Weights of a small GPT-style language model, trained from scratch on English Wikipedia.
Size: 2 heads of 128 (1 for keys and values), MLP 1344 SwiGLU, vocabulary 1551, 20.1M parameters.
MLP neurons of a small language model. Each row is named by its layer, matrix (gate and up: input weights) and neuron, and shows model dimensions 0-95. Each number is 500 + 40 x the weight over its row's rms, rounded and kept within 0 to 999. Numbers have three digits each. A neuron's up and down rows have the sign that makes its largest values positive.
Before each neuron's rows, "fires on" lists the tokens most often at its 100 highest values on Wikipedia text that the model never trained on. A number after a token or word is its count.

fires on: "b" 17, "ed" 15, "ill" 13, "oin" 10, "il" 8
L4.gate780:517450569507512541446457576470464503542509491473478453477486440431496558433460531477444548460506530478530525514521565468536431463527526485550503449508502545487538453510500477434539500558485546484465490444494453510418494580481542477453494499460551471409492518523511485499509412563498512453
L4.up780:519491501507511526534455477509556548516471510401527469486547570482518463588500520616531540424525517440477487450512575529573501474516550559527475487509477543535478439500398490516467528499550477516558550524451475535422471588529442509551547523527480543497467501507517473503587468424430516486

fires on: " sc" 29, " Sc" 16, "if" 9, "l" 9, "g" 5, "c" 4
L13.gate1201:448602548419448518572506453530478540489496491505509556533499506492498503501506485531517505477508489462426466447521480499514548510461500448494530546498474468477515473543511474550465487441488475509480498509437482545517508592541548495574511521488553436552522491527454508507511549521509482465
L13.up1201:438462489548512508511501524478503505518450502536519469474532514527514367461490416560528505432514450556411469509447485455531513451506488529501564492530538517434485477458558509445481546498505447567539537508500519509442477500576558417459409473557463488458495560549574494542460468502496509404

fires on: "r" 13, "ra" 11, "op" 10, "ro" 8, "on" 7, "un" 7
L10.gate826:453499482480461556462458555501526522509585486574504507520514550500540537488454509502462510553440507540483516557488564490473451530558573448473499551517520511572511525478482537523499471514407560490504410497500574517569518512504539476498523485534536435441561572551520490459455449498465500491
L10.up826:494505529555515581489452514478472535509494536492480569556464557440503521542419479561506474553488508512530482499412524468556515500531536535508482515527400434487550422539460509455599508529540486491447486510463481521517448503475516489444444523431571476419493498489511481481441487454555574446

fires on: "1" 26, " " 21, "k" 5, "el" 4, " G" 4
L13.gate931:458526458426468554550487463452495554560500560513460538459523452508419532510446467533494558475460461488499478498449537480498472518438517507556501549526503484509483451520491476512487568440483535463432502527487535454625502483472532557471525455465456480531518498497499481562460532560459534427
L13.up931:496546482541502495460467473434493451508462445493446420523521479510461467507496497501520508508521632511531515452561547510504467505430455601545380569519519514539513505517428484516435507486519433499544542528506541517550474526526551440512542494474475532549444460497437539505524533508491505547

fires on: " D" 29, " L" 16, " dr" 11, " V" 9, "nt" 7, "ra" 6
L13.gate888:494428510519540448516469443567528561509490529560431460563498559450484506481488603555532466477434581497499449585496508476459489491521481535472485458495459419491486538477514518462516476506452515414521567535469499435490589525536499532474448479527527482444493468443533514551511552511460477578
L13.up888:548437468511510499513503501486515452508505505578460559480466433426458504447447422446487467471439495545505505498558525468514474500602491529515487499478480513515476575525459464518522526542524511452497500490491528522478528521483552577494482474424521572446449510430513545430584570489452483547

fires on: "ew" 23, "her" 14, "m" 8, " Pol" 8, "ond" 8, "ud" 7
L5.gate185:465482466449505521496546555506481476517504464475542481495511429485531519487520537541525505484465541419558455485516455491447533491545463534488516518523505508582468587543552466519434430431497545543535520452470566447526538535525547525500491493479555546548562475506540505478474482574461534535
L5.up185:495535509565495526474505458523536445505525442458463554597551449458550450541431489493467464512448528540487591559527517486486529453499506606497493495572453406521556525433495496509515471464506495563514458508524489447503537527494472476466525393490447455437489556429467503451515482523473504530

fires on: "el" 17, "ell" 11, "u" 8, "A" 6, "z" 5, "P" 5
L10.gate340:506376533492515505575449558453465519495465495443476466465498512450425531521499470495495485514551444442463527535529470522630507491473520491475547494491511462557458515455474544433495437479454498481472519462446473469584559474521573480478491478459575527523482478435437481500548461501534532484
L10.up340:418527454412582539500488470508512468484467540540558507500442484423497537547454520487520538534518503464452495480475548481586504531528502421516553525551547567509503487502475501605431488501443464489493500501510502447522529543450504426457445513458511521531487528516496414508517489490443454467

fires on: "at" 13, "b" 11, "il" 10, "ict" 9, "em" 8
L9.gate1220:487536543450440538482472448501474441444447470522460507484424400476505602481486512444503510449479490495547483520501505498472476453554559459544446559486445537539528517462496559544456531502505533497413506498472497518562544518488558534515506510459621491526518503582458524484514526544557497506
L9.up1220:502473516499497441506514488455490501520501517494542487446521509590513407506482476541524488495466510517433558475524507476511529485474491515523517471531484527527529460493523459468497527419505522472518548515516489455508518505557397516512441503473528422515497542489513483509519475485458530522

fires on: "ing" 36, "ur" 5, "o" 4, "b" 4, "ine" 4
L5.gate773:498528484519521478502436525557575544527484486532507479611461475471476512484551563528512508525470523497462454500526501565537480557498528600474503486523492485538514495541499483463505438520542475497510466462490478515507426447544538512486538506512506581551505455528464566549480521533529476475
L5.up773:565463525534567494595504469529491497438428444511521491601527549541488439508507574532498521493530503497558402579556556490577505484536525477558486524458490492492538505489497576480519486513417453469508518486479444542498516549518538577504493533465488505490483472474563489516506504450548489468

fires on: "ed" 22, "tain" 11, "ly" 7, "en" 6, "aw" 5
L4.gate635:549544526500461467502507530456500497488573521461476525493499486560498493506473458606555470529418559551429514486468478396572525467496431507554514445460471584579455533425547465464522478410535517482504539498476454485523564468494502563418492492460507435538513506520529493494443482470498496469
L4.up635:555482517471499568477491490543510517466465565435458507520569543472508446525514539500481510484487520476454570549485518513525510537471492530501496456424464495502534528501563540451492452467499519519471534486486456501524511501443545553533493505435481495488461417514552423445503505453497475469

fires on: "i" 22, "es" 14, "ia" 10, "s" 10, " Re" 6, "b" 5
L10.gate1086:505509467486468519603504550461440574471479513480503515545474512592525503527535459504427519430489505488516474554510513467529505505483472555585487479497455501503483442486471504446487554511508506441558526571473445516530412473445518464484465590496538459466573511466426503549511499549507450530
L10.up1086:501508494463512539496515524493512577478455523486455445526488486471544574504450495536441462531485489434465491483536591451478457562478582496444474482527537474416482505502535490492550514503507456442515524513464510550421455526486559490490540556408524550491473544446549456509496451511520519418

fires on: " v" 91, " V" 5
L13.gate155:508461581481532477441501533517526433497507489561519569446544479475500536478532492566549516509488472541528496553547499498470525512509582483510513416469413504486435520430505515459446408524522562493529554523521539417502487532513497500555499581507537449553539459494551486538445524528479514525
L13.up155:526483446512530481532507466554492481499495498430540534430513578483501504509564459470557476484564469532477460484528529483461557496511516517514490507452446491475445490477537523547496490520536462401512466481516429501434392439474470475570566455559506478495564448545512474475573522555544555516

fires on: "as" 36, "ased" 12, "e" 11, "ra" 9, "ers" 5, "ec" 4
L4.gate178:507600472479498493437468566517488566465481547455520618512517481526547384488495407464515482546564489534515516527500521442504596533542566427527434478474496608521481467455519484561516477532516483455558490437574502518578506417498570610529553504521529588513523467443568443472525453508497534494
L4.up178:538551456502468429475579484509423540534492500510486420496431608526540477507473507498505520454526439515491528475530472504514498532523456457401473520444515466423529530560521499456507449553511509520498469514408445457456518497558527406563471485469521472466465500485438587513514488552461490491

fires on: " War" 13, "k" 12, "ish" 11, "f" 6, "id" 6, "m" 6
L5.gate136:444476533544481530533499532390533535591511500521554493448601490529571576506465536491495485496450465427566559475445497555450497471486539489450461492471568475501522498489532513523431464443479480485523495443515511498420561489506465464482506501477509457552584464456496504454497532612531520506
L5.up136:464447479428459471565505451494477502451573517508488518543527510512508509566498375527442497520532594521540573423512511481488465516504445519535456501472527471464528508537465472421507481562536494533541440492401478530503526517497507466485519443544517525511541472508496438514523475536505543541

fires on: " p" 13, "l" 12, "pl" 11, "ract" 9, " k" 5
L13.gate1147:509568470504525581487488505489544468400540486493509460510534537460436467578547541575513508497456500473507554492566475474543433460494468555454565485428493504485522474590500510523475449480475489497536478552436486485465517513418506467532544436566498475528515498483482591537531487485543387448
L13.up1147:489521513512533451488450494479540467485486536458501516514552475497528547542540459573548494566457530481481493424516487498521572450482420600546536496489525505507441528443561517474453464506462544507520501472474511531466521460512507538476531526526516483518467469475437484543459493591477532542

fires on: "it" 28, "ic" 22, "le" 11, "n" 7
L4.gate516:463527498454494650521515500584488492500539400503426503534558450498512534500492536547472476476458473474483492508477550481466469548536513525547464456535488521574426521442425523518528486487437460486507473451546464524558539517444534531523532521422510547447433486464506555503492478500480525531
L4.up516:372535541636491512485552501503467432488524496492539458554502464519531483462367502525465459534579510564440572564474535544538477499460425543485556514453486465496502519521537501546446509564477566475521576494536531494454512497486583543430503534542509477488518471583507502524520521471479534537

fires on: "ie" 19, "1" 13, "el" 9, "." 8, "a" 7, "y" 7
L5.gate1038:507456597507533585546541472466474475476550462492543501462426518452505555618429487557558456537540511510503457548476506519589490468535524491553489489451491551480412511496507469514479522463442485502429495499486512494527446497465585537449488510444501447555529528485517503478492453458482535507
L5.up1038:483397574496451522484510494436470574436491527535498527507495498576462531556515521497500448534485473555505475482438451511504579605515482517512540487538477508570494586517460520559501475522519527523512522516555490441514448478585509567510528533466460490471500508439532530504461447509505576487

fires on: ":" 40, "ish" 15, " song" 9, "and" 9, "s" 7, "ame" 4
L5.gate1035:532542479493471490473460500517491556457523561461458456506534466455527507515474463483518491486448494533508521577431487532429454428485469501513516502555521496528510520507463516495429457549470508391455523517498436506461433456537522508514541428480452474568541491493584500448475519493505552496
L5.up1035:527509530490455450545486486533496446489480520542532492585491534505474556432550480543501426477531532497523528487590470492550513503559531462511488487452520623561548415480489489436513485516511542550499454491502518523427520492449468521541510538519502531500524441544464493510535500505546550504

fires on: " at" 57, "rough" 5, " from" 4
L10.gate950:469535423517501499518577442519551545481470456482512542559533510452434399474462516539528539472523555458550453488514533465504573482499562518518514490543492522526492531463453481461500405527430509527518519458484542515473489486456520439504459480474564517501515521490409510448533506459439451517
L10.up950:524434446543511463455561528436529429508483512524508529478472482488486503505500502557478469453523511529454453456512438526469577520478507506434403513456482538562490499453530439514519528472465539548494523523475458575511466513518520473495462523494525487548446408437488459545495512462491472450

fires on: "ent" 16, "ing" 13, "ed" 12, "o" 11
L10.gate921:484525485524608521535486531490466575470481526466545449551437547525431562507489536499544493589522557524506448498514459493506576536486454475531536531544479548442495470472438515445538380542530485470574441508469469508497493489482465503485525557464475476448548486471491476518520478541437510447
L10.up921:420486500594452481500504550591414527461501433474452483580494466503456457511522517550541472528519495485484438448495457463545487423486524402492484458425491490450469460482470492453530581547484468525469550546410531468471484533454489490444489481467519462598519487541545429546497553484560501422

fires on: "l" 26, "o" 15, "a" 12, "ond" 7, "ing" 6
L4.gate637:483503477447517487548460548520476560512507509485486479553469492421480498499568553506468529558510538499505529561520557520482487533531499556511550514496505475501474468548544468448535432477478472491446439498514460525505482465435450476471523401478524451457494494553509546527533522497474529419
L4.up637:417546550597627513514499532478484512476573498478561483571489505485478459562574390511460509517460467501464467468491480478519543502490486474514532501488535472518505473548471493480496507439498483580498489556445451505523465554531520501509436536502493493535565496496462493506506488470508475449

fires on: " Me" 19, " M" 9, "e" 8, " me" 7, " cent" 7, " b" 6
L10.gate545:506519473427549511593542460538429495487491469446554474528542510478484523482473525545575516539510556534565458468553470494518497433458534527528457459510524447522517451515485471444413522503454445528488427521432536446447456461511475492548511524487533504571521491434531507493464507485491503538
L10.up545:474515575554547525517457552458518458525470524416436499584501464488548417458545551495483500483527502538533466487557501521532531447502542532407501501487523527510440482499534558505496536543427459491476487563533522592457489485510560465572470461541485467504505504535510520462531497524547482437

fires on: "est" 15, "g" 10, "un" 9, " of" 7, "ous" 7, "ed" 5
L5.gate1096:459404469491481493453444547527525536469534513494536530507558526470454498472524474411501532543488438526495509572582500540468463446491487492515516531525479452549447449513400565465547506492522495540485512478481465494589520502537480562508495420481484475487429528453452477503547536553497461492
L5.up1096:503489516491538502508538488526451500541510533497500509523578508529466478461519521487498460472494450466529540531534539496479487424423479456553462507434464432503516564506512495500473415515527500454477545464504449451432463395471541550571539505504438487534516504515457502519458599526537432470

fires on: "a" 20, " H" 18, " h" 13, " b" 10, " " 5
L13.gate713:532541527481524473451481470484520424472513405481476558522447477525544495533521507516499523481454554473467519514480451487484570442517605538540505494501537514485409623488548509422475491495523518519453482482476550545472527538469530518545505438523482453472495489528506498459431493510490493484
L13.up713:448516522464471548454577512485501610463486533527559489504571558454552551506524526513582491529545534478458526567577622549474489509540466537485448529480496500464519485546477519499423493476396540508536487480549497533537502454502549468494488461467525479410505517473467490438518543504533478508

fires on: " D" 20, "a" 19, " E" 15, "ia" 4, "nt" 4, "A" 4
L13.gate760:518495566502548491453555453459565494466413538485465458550487457493533573497509528513501447529520499544515495524496447524512505528514478501474552466540488468470490486468454423539514488520600605437593513547533507587569567519524442581513520415419515492422500452442514456486492528555509518507
L13.up760:587516432567430495490549549542553405518470457456483526536429498504503576466540484504499494563401526559576534478467445518505486476571545539535537511522467527495526558456424500473485513524488506457429460513439541498511602518550465474451461470504530455451522443526492516520506535531512483541

fires on: "y" 21, "it" 17, "ron" 7, "un" 6, "et" 6
L9.gate1110:464489460522556548506497439503517590503448485468480479523429429524507547540513543532504582522485515477508491570485523476538520507468458469520490606517445551483485488560480440542514465501493485487524477544551486502514505503529500556501521505465539518532508493496467575453511428490457512518
L9.up1110:472477608542533527488445448465443549510522521541536462470544443482424485517447466437464538501469506460452524498536456513455501484531474569503530412517508481493463558545479546466538509540458487512453543509545559485424512451480484477549545498503510512496531493510532521439523466489491456449

fires on: "rit" 17, "a" 14, "l" 11, "ert" 8, "pl" 6, "ur" 6
L10.gate6:544480550544489479482513477506495489462493446481564467511532514495513420473609462510477534521472479528516496518507480577483433503464459520450495514464449533477535518551514472510449488494522535533583502536478500518519569502509472396492483509503547471440515495513438545550533507534467462441
L10.up6:507445472505539491494473572545498508536507544515462576480536509543434509519503469494486582505460553548523560515462459484510515557554512512577506429518514536504505539521448507532477465527548576584458474600509440520465470460458524517528562522547509451461504452488463540523526439512488466555

fires on: "b" 15, "or" 13, "cl" 8, "c" 8, "al" 6, "umb" 6
L5.gate731:508495551487471522486491520515500535458447472453406526496534449531507499450486504433502532605480534505537507486515555438574509492477464531454509456525433453486561448488474500483518399529522593460461395450401503430483451476441510465516413515489454530505434501514497510502467472587437502442
L5.up731:499486616574489426481472507517496403526533520553459497529462512554497396464497549480542488501516527476443409531500470425583539476544475500471468452479481581531466490561505479511507514534476462529483578452555492468527481481561446545480462492467542470468417437507543508508570494535574530521

fires on: "f" 25, "icip" 11, "y" 11, "u" 10, "ie" 9, "el" 9
L4.gate868:520447551452524562530482448557454498487559483475474438500517494465465496519544505451492449511545521478544502541561486470552478448586538448523462543440400483541514513555457429458475452501481489532472528513513430439508441529449515442492534494529573515557557490513432365532450469472508494463
L4.up868:493502602477467545472499535490428549472495486528522504467474518446585573592455420507523552512515486509453467470517543522518499551535544486560510497457474529553519548463415438555551396504491521461540558493522441501502471517525491463482595586434488543592549476536535543545386499467498497482

fires on: "lev" 18, "c" 16, "ric" 12, "rom" 11, "ic" 11, "ing" 5
L4.gate307:533539586520431479461583503495532542543490448456476498564501519482517493517484464504506531456460529576446546492521500482523533460508532460518516550507471457529485472476516533475494459531445513538548467537424508438445453487519483469539483473434413538588512493498475619586508534534493509492
L4.up307:459563531448470497478569424500550492528516499499539442547549499508440570471488453545565435449502400475512502468489560476527540522541511471497448530371523477491456573485465487524521483453502496525493479536464456513483492544465499504499569511492440507573446504417603542531514562445466509532

fires on: "ir" 49, "all" 12, "ail" 9, "oc" 6, "ab" 5
L4.gate740:455526488496577531540479508533471462473536431463481428506397446488537531508552466575528473470462590480559507442540509452513552485516427452523522499460491541480501500552566479499487428462547481449518501488412455484492488464494532476493481428509565567535459391517507509512541451541507433496
L4.up740:491455509476526477485424496567451469465525486478468577494515532476523517463479509465512472501474470470534441508554502599498521445485576528487511503492552520496500533524521553475494517544565569552495437545439456450527496485456521471461440476491562486536554488471552427498495488473540565475

fires on: "er" 25, "ation" 15, "orn" 10, "ity" 7, "ations" 6, "ers" 5
L5.gate895:541491471581502558553495539510514495518539550471481552539514481455448583513515473526491463497531471507437485485476563482495523516569479617473523478550522536516527479524444475426490553546502534578531487529414509548501513438505540506516524475541509482539526540543418485540478478516571470485
L5.up895:505476517502493523489490534488491526475504456581496516513534492511514413541486506543562506525366485510519473554466548473493481501547511555491535479521480517403569556442488545518489499543442530450509472477558485480515494553548599524488525484474534489552522518544474511544520522460466519480

fires on: "ing" 17, "ike" 14, "ar" 9, "it" 6, "ic" 6, "iz" 6
L5.gate1163:477541549436505574484511459463407448486553481460479470550580490544525509477431496457452530448550535516541521465431501492529515526473443544515406446527481510551555513448460537468470481490489491499484504497495427527511534470461550541496509472458468551445495523482471523534510465459529543531
L5.up1163:516477513527517517549562447540473476477466463453647453474467552514519500521523535495432485459572506560541490546551470447472464517485524541476460481511451526586473515480521504477461556537515457469509444454546509454422479451461433567458455515518473536506492477523573508494469534479550524514

fires on: "c" 34, "t" 14, "r" 13, "e" 9, "ec" 8, "g" 5
L4.gate804:437461526482486503504468506535451597521478460458489461511506494535481433508466540432508502520553478501546504513482458499475557487476526476559475462522534463480501547531471408510558454490497517529519521442498430573537435492479521547513477446387438566481540529484490463492561503490499514452
L4.up804:522477543570510490517526544467480446511518564451517458525443510510589411558507497462477437566523414451492525538551497423484507487485539471531457449516451428478510535542531498415436510506469511594471486470526544492518426543583454415579490445480514515507513555464489567536588536495487501511

fires on: "v" 17, "ov" 9, "av" 8, "r" 6, "k" 5, "w" 5
L10.gate1035:445531512498413533515484504482520423519489521478479581606484524502519504495531496525499533462518479446455549451531516530507407519518459476576497523446434460467550522510469527504493467490539467503433509428514466411497369480473513441500527406475549479505570534546540507469485517548525552473
L10.up1035:500497399496490518477428582491477528585520564486471548507469529525419568562514545478522498520468483526472470502515487484508448499480527520504583540481514506489518508515485544427457516525488503467544562515401491503481472510408456472524516535510529504497530466492520503464494503505516527497

fires on: "eth" 17, " dif" 11, "iam" 8, "ph" 7, "ult" 7, "h" 5
L9.gate251:515479491476500526460494513428550555396515544537445559455512515500616530459509437545473528573479410518541534502475544452536450517519438497555545506533553531485557488485466523457530494467504512431511470459501576430499490531535486492533528508588482524443579516458497534527493545499467465487
L9.up251:457516513488497507444574456486458451432475497456518542507522501549529533523511536517489500443504470499550570518505603454480595524523500498469494577458559554516565528488549538486526389582511466509549523498510431497470487503475459521532399493520495458563496444515531482497514516465511463461

fires on: "ion" 19, "ed" 13, "ro" 10, "ing" 6, "ey" 5, "ided" 5
L5.gate985:508539448493544532528468537502511481524517515504502513533501557479527595495482505566544528526460522478487470581571432498492440537515449512441530431486514534413522544551503497503525508521497489525537490465463465426499513506465471586534521470453557482520465502440414499487463580562493447508
L5.up985:537497461526609539489498443488469445542550465495536498464520485571505506423409525515434451490530465486483509491427473547488489551526442485506548442547532544529506520438517451484500547591417446511449534510457521460514504510457548531463481485473519493523578488448504552468581544499533488516

fires on: " H" 39, "H" 16, " h" 12, " M" 9, " m" 7
L13.gate337:471576422454493490479581415501466476509546553461452562471521515529487533483494470565512501462487575515496489509473481513495475474502517530482545485491609458513446588492529535467541440437425492479520434489444502445488508539489531512524498424513544476428515547484508557457551497502534541475
L13.up337:467532510522481520421508463504426538515455588480524530501457520510492497534529506503551531508557472501521457504509580528557514456544478541548514442519481541499539441428474528430538418522490541523522509488476525523517588577523515567490549455539475502495490531504529456497468535440551503554

fires on: " Pe" 25, " me" 19, " Geor" 12, " pe" 11, "e" 10, " Me" 9
L10.gate963:496485467512510597511566450498499521479515507447528459478506595465506441546486544579608537554477508516574493516467476532474498485478516533545482513467523502505509413547414513420506515560510522493487451502533524366518490527455503525489509425495508488529476492525484495484560472480505497500
L10.up963:493464446483583445561372517430489524517527519440499487463469444453448493525490537563508433539471433456509447421488498449489534508425497503494472453488559515431532474460500526461486440500474532528546573525468554486416467481500516451497515479527494475482504472536469435505542451481467524462

fires on: "ject" 15, "and" 15, "s" 11, "er" 6, "view" 6
L4.gate1184:496403471516456503473479453541525486528456577502499524525466556497486474534484430499518474533459436499509561522457514511520460441484516483551469471515511515487517524465474503444455529559592507466459512527500476503493503475508500583493512504537441451508591504533596552560427556562567498539
L4.up1184:520472507485432570499515482510447514487512477499480555573460470486444469507473468497489467452514560416395510465583447533450498551559562489492519444552464460509534426503471526432462485589444485473427504531492527478497500492526433485569459504471474527506482493482516509427513510471512498487

fires on: "ed" 14, "ctions" 14, "ar" 13, "ark" 8, "ved" 5, "us" 5
L5.gate1144:526466515527572505512564479472492512489558426562526578480483501518481520471481450485546513426525441564487477497475533453457504484491479420515525426508493455590552456488497482506513518612605439533542522473479523568569529457534492510474532455470552495520563499492478501499425474542484496499
L5.up1144:462480582596503576485481427479533496467484452494467478523409599533485492448437492485452472506486503487511495476483522429510539526541528511497447500489502491494442509560564510509506423425509485527470551570477497511519528488518513558493485532531531511513505480505417471504535542431608500540

fires on: "b" 16, "ic" 15, "vi" 10, "iv" 8, "iz" 6, "icip" 6
L4.gate408:420476501489562465542465504481465504486490513523523541489527497580503511502493562527455552542530521545563493526548523458477448502443497544518449469541489471521527447556504542499477504507512529529590466486516554467513469497503497535449484522480484511468437509462450465542503442543550479511
L4.up408:445518493547458537475501472478457487489545486511478532484451442560519432522545500557549525494506533505486547469507507514527515582445466507451540457509500421542492517493473510446549450430553557487481532490504461532491458496536518518506497553486542528535492480508500434576503521528476540531

fires on: "er" 31, " |" 10, "ra" 10, " or" 7, "ver" 7, "ation" 6
L10.gate625:491490429496534542505496552559511495590458444475460474590543435471495557531470386528525524491523471484498456495473526481493591530474489464507490506526532574552491565571436428556558447490566498589513570470456517453506511481520571510539532546466543559593501486496535518566457501455557480513
L10.up625:481523442530506483498499557455545488487502434444502466550571581542463474537468471530490496568505479442493591528513498527513529488560515539534519503498476549504546570487475469574487570511487478480618463493555510532528584477456411506532529507505495465562541477573488541547499465460501506465

fires on: "em" 17, "r" 13, " em" 7, " k" 7, "k" 6
L4.gate424:518466460504396493492485609474449509529573550465551528525475485479509505509494488469517524491438467523480471476482518405576461487495494518493473560539481475539479450508485536487540454497507441485421532512487506493510471484470483474519513430515557521540504474490494499486555552564499578567
L4.up424:529491482522500483565463465456532474514586474494464506545528557532443557502550534432577456544532491395541508466546431556559418545487452556518453448490509446486441524511527507448485479499532492500444503417517473490533486478428497469568440455581504477473513508499564497468498537467542529496

fires on: "ol" 21, "ib" 16, "ic" 13, "iv" 6, " Comm" 6
L4.gate1191:483516434494580426535504470522434468499456485517502491529492505503500482473481593481561548496443440517520536512608469500492430460504429495463419523559473465496441552499476540524428457547504481496523457518478474551461519534537521565434440484453568546495498474458533484512505457512485488555
L4.up1191:519480474513514493486504441483465515534437518555513460519427483444468497574453611492507576459546526584449506580476517502483490538512549558531527499446508436530534540517537526458536445557527522563510549481575443539488517514539554552501527512448480524538519548486464483473539473524478505533

fires on: " Y" 24, "2" 15, "1" 12, "Y" 5, "3" 5
L13.gate1097:493469408435542400463514478552429514439512534520548563490477526508555573505556496557547477551495535453415532460494540520426429509488417454517506550514490463526446577413472496491525462563459439454448489451424471525516482516497500480481524494543542486485511489487470473538495505488494538563
L13.up1097:447482561485546462533574493538487506489530555486544476476470496444467540531486580455571484503523553531563492528449508523389529514513469522463498434415523564466491470504425489516563557500501460534478564469494511460466458498504459515486486507534542488470438554560502467554536529509535466499

fires on: " " 21, " m" 18, " s" 15, " his" 8, " S" 7, "-" 5
L13.gate1045:493554532451534468469495548532455456502561513464489517541485541494521468485539579537452522467499542521560475484490485530516441511515540462489482463555500519522413442424502495522443491532531574528558445472450462519526480461547537500539491542479477525517519418579496516485526455526528563518
L13.up1045:444446436530559504505474467479509482503359487498539551485489520608487515504456406517473513452518555531496541540500398568488574454498559541446485527537445475510542480444446512533531556502537496511490504502513451420506495516472501464484413480452478421488476445501514453427499515470479526526

fires on: "ult" 33, "at" 9, "ect" 7, " known" 5, "h" 4
L10.gate748:528471529420479526486499471519528509401412527506477567473509481459518475470520448487493501525464537555586544510488513473514495512530500458542546467517485506523553498491508520545466478543480495492461486482497466505449442559478544483489589434520523537520496478552506513434571570494536516523
L10.up748:513490474472520442519554449591591448483508424538559544510529506515477507543471520598502509480509475511527459477551460510472487477533500493536499544484475487561568595506512480539495517478524441504472514522525509511503510458457508548486505448507491499518479587561547510469606577440470410378

fires on: "\"" 53, ")" 38, "," 7
L13.gate858:459539577479516475449497480543487470508526498472493556401546467464503488486539496509535493518394532519523494508481500522533508510534481503525417527463504520538387599492523391467525460464482541405401382495542470464516481489639573486483509576482533460462477409476496523576493483489544516553
L13.up858:492561500531551495524523487594513519468490472484453475566501467479505412549526500527501431535549503554448525530586495503527460465537576463547448464539507470486527482472530430590433503437490472482460437472497534614581543519590558482530511422501475505477531465457493541512508493516489530484

fires on: ")" 35, " |\n" 19, "|---|---|---|---" 10, "|---|\n" 6, "p" 5, " |" 5
L10.gate1328:429489563536505463458488480479515481465482458534504537526506432445496499457531489505524493505512517497534407498458492556531514511459472470540459439488512545533472512538456440444514481481442451465512537450544506469520455531540461524495475519511491535482514506450492434525480556602571534548
L10.up1328:437467590468501489493495537491480557426528487450465517512512501468484533459580504430462460599477439507512470508587539552484452517500502553498482533527584438449437480541535492463429554475557510442451514553526524531486493500541484441484498507536461507570492451479492521460478527480519482440

fires on: "-" 50, "le" 10, "che" 5, "m" 4, "en" 4, "f" 4
L10.gate65:503405554456508420477507543497435491528454459406469533516505537557435582524512450543489455493511519457509391509550498508508502505481418536489499513549504447543493540437492470433501496429424492547492519467509563470654489488599525486489488566485496536523480450545515532497483543556432486494
L10.up65:439556518542518537430504446486498493501496487550462398519528496572515506558477434454487514486524510519533489495461445533509481480524552581514437454487545445487443463548512478496505544489501478462473518531536445517474514452425447458498522533476465496548481446524512512497396518488470551544

fires on: "qu" 25, "f" 17, "g" 7, "ction" 7, " of" 6
L5.gate847:459436459493455438543550560463554553570486422525503553552511454531518430503479468492484454535522456481591507545525509591500537509498464516504466510463569504555472520513421506455565499498515471520577493490501434519508515550555471630537548444504465559523509489480509452513433502618427464550
L5.up847:515508534437495484450528397411481484485510527473553594490507469515498522480536476511530529469540483482550516455490505432580432411497488537456509515580546518452510503444496450458464513514455498470553448514518497510531553507488539471557478527488463565549486477572450411547523537570437436502

fires on: " B" 23, " New" 22, " Bro" 6, " West" 5
L13.gate603:473429567547567501502564461539577512454485504474514477517563488507454509557506538528454473551525543487441502587463472474480570513512419520511452426544530516467526533474521473466496548481531447466497501472534463532566539490474513550473439494440574477501489461483509455491423511461386481598
L13.up603:484459531472546466534459539596456545443500491481554494571537481525547512597515499493483546504470551568497495485445516490533524428519506501477510530465497502487494549518503482532435512569495555508544571525483429481534521432552406496492486538493495448444499505524511532506498521482448522491

fires on: ":" 18, "i" 13, "f" 9, "ore" 9, "ed" 8, "s" 6
L5.gate1146:490544473495493498551498479500515546512486478516512533516475504489559553454586426500461503522501515493519548526468522490500491511496485414546440481462524529456530507474465495441456495515472423421525460585517464483492464504440474518548465468575480443518521523471442507499475521495530493498
L5.up1146:470530535467465509549467465562417535504474492518497535493507441499508519536465475416515499454503444512482465504552507536489447498502525485478536444470476490446569474419542452547506532507512469520487439529441481510483462560461476472478521485533523404485597549515463485521489481527540485420

fires on: "\n\n" 18, "re" 12, "ars" 9, "b" 8, "m" 7, "s" 6
L10.gate12:477513547519524505501473455455527580512549463560488505541470560503527452562527526446466579450531430463448506556482521504474484527415504518532482497482515453531475529439534526546505493495419461447514489469451489493529468460543545469472508499475575412374431534502557504574511512570563531474
L10.up12:516505499504450508514550489462536513534565539485544462470543545524513501482440557461409462548482490498558523552561595480513450481488562499489515523488525510449515466483505499457483436506554462509503513486475447459500534539485572593488560556543483513536516491543494570594521475563500533549

fires on: "ed" 17, " be" 13, "ly" 9, "age" 8, "ten" 8
L4.gate1081:509524485477528550440450483520461523485528475543504527459444469490493496503482573573447502592496520512457498503456426460443533527466515520524471512564501560466464500428475482474490493437511503524491504447435473517517493509460565564445522496476523482612411474445519502426425492505489410421
L4.up1081:476530584421531492489538522481548567570451499483545469545572457458504533505446495489523528562423440484563458545483568396546456489612481417512532433486440541469582488460497492471513493467470466491469545522535494476410534466453548510481464505446546528539444495531508539490482559499430466449

fires on: "3" 22, " York" 13, ":" 11, "1" 7, "2" 7, "h" 5
L9.gate1249:569530457479510482480569555576502558528501519489419518455527558518528517492526513500538501450490482532471413561522538511438466493555485480500525525544512538456450572500469521469483421570425465504557525536488499557476483448496436444545510399491517488501459478446458434494529483487547508534
L9.up1249:468519467488524519537505468486513542445438498467510510538547542462495479406498540509479482487514487564481468454484513467460438506546477540523566468517547548443533478507411521514528529487534463534524514495532498514478536458497504500620538511408493509478521590554501506430506484460504513476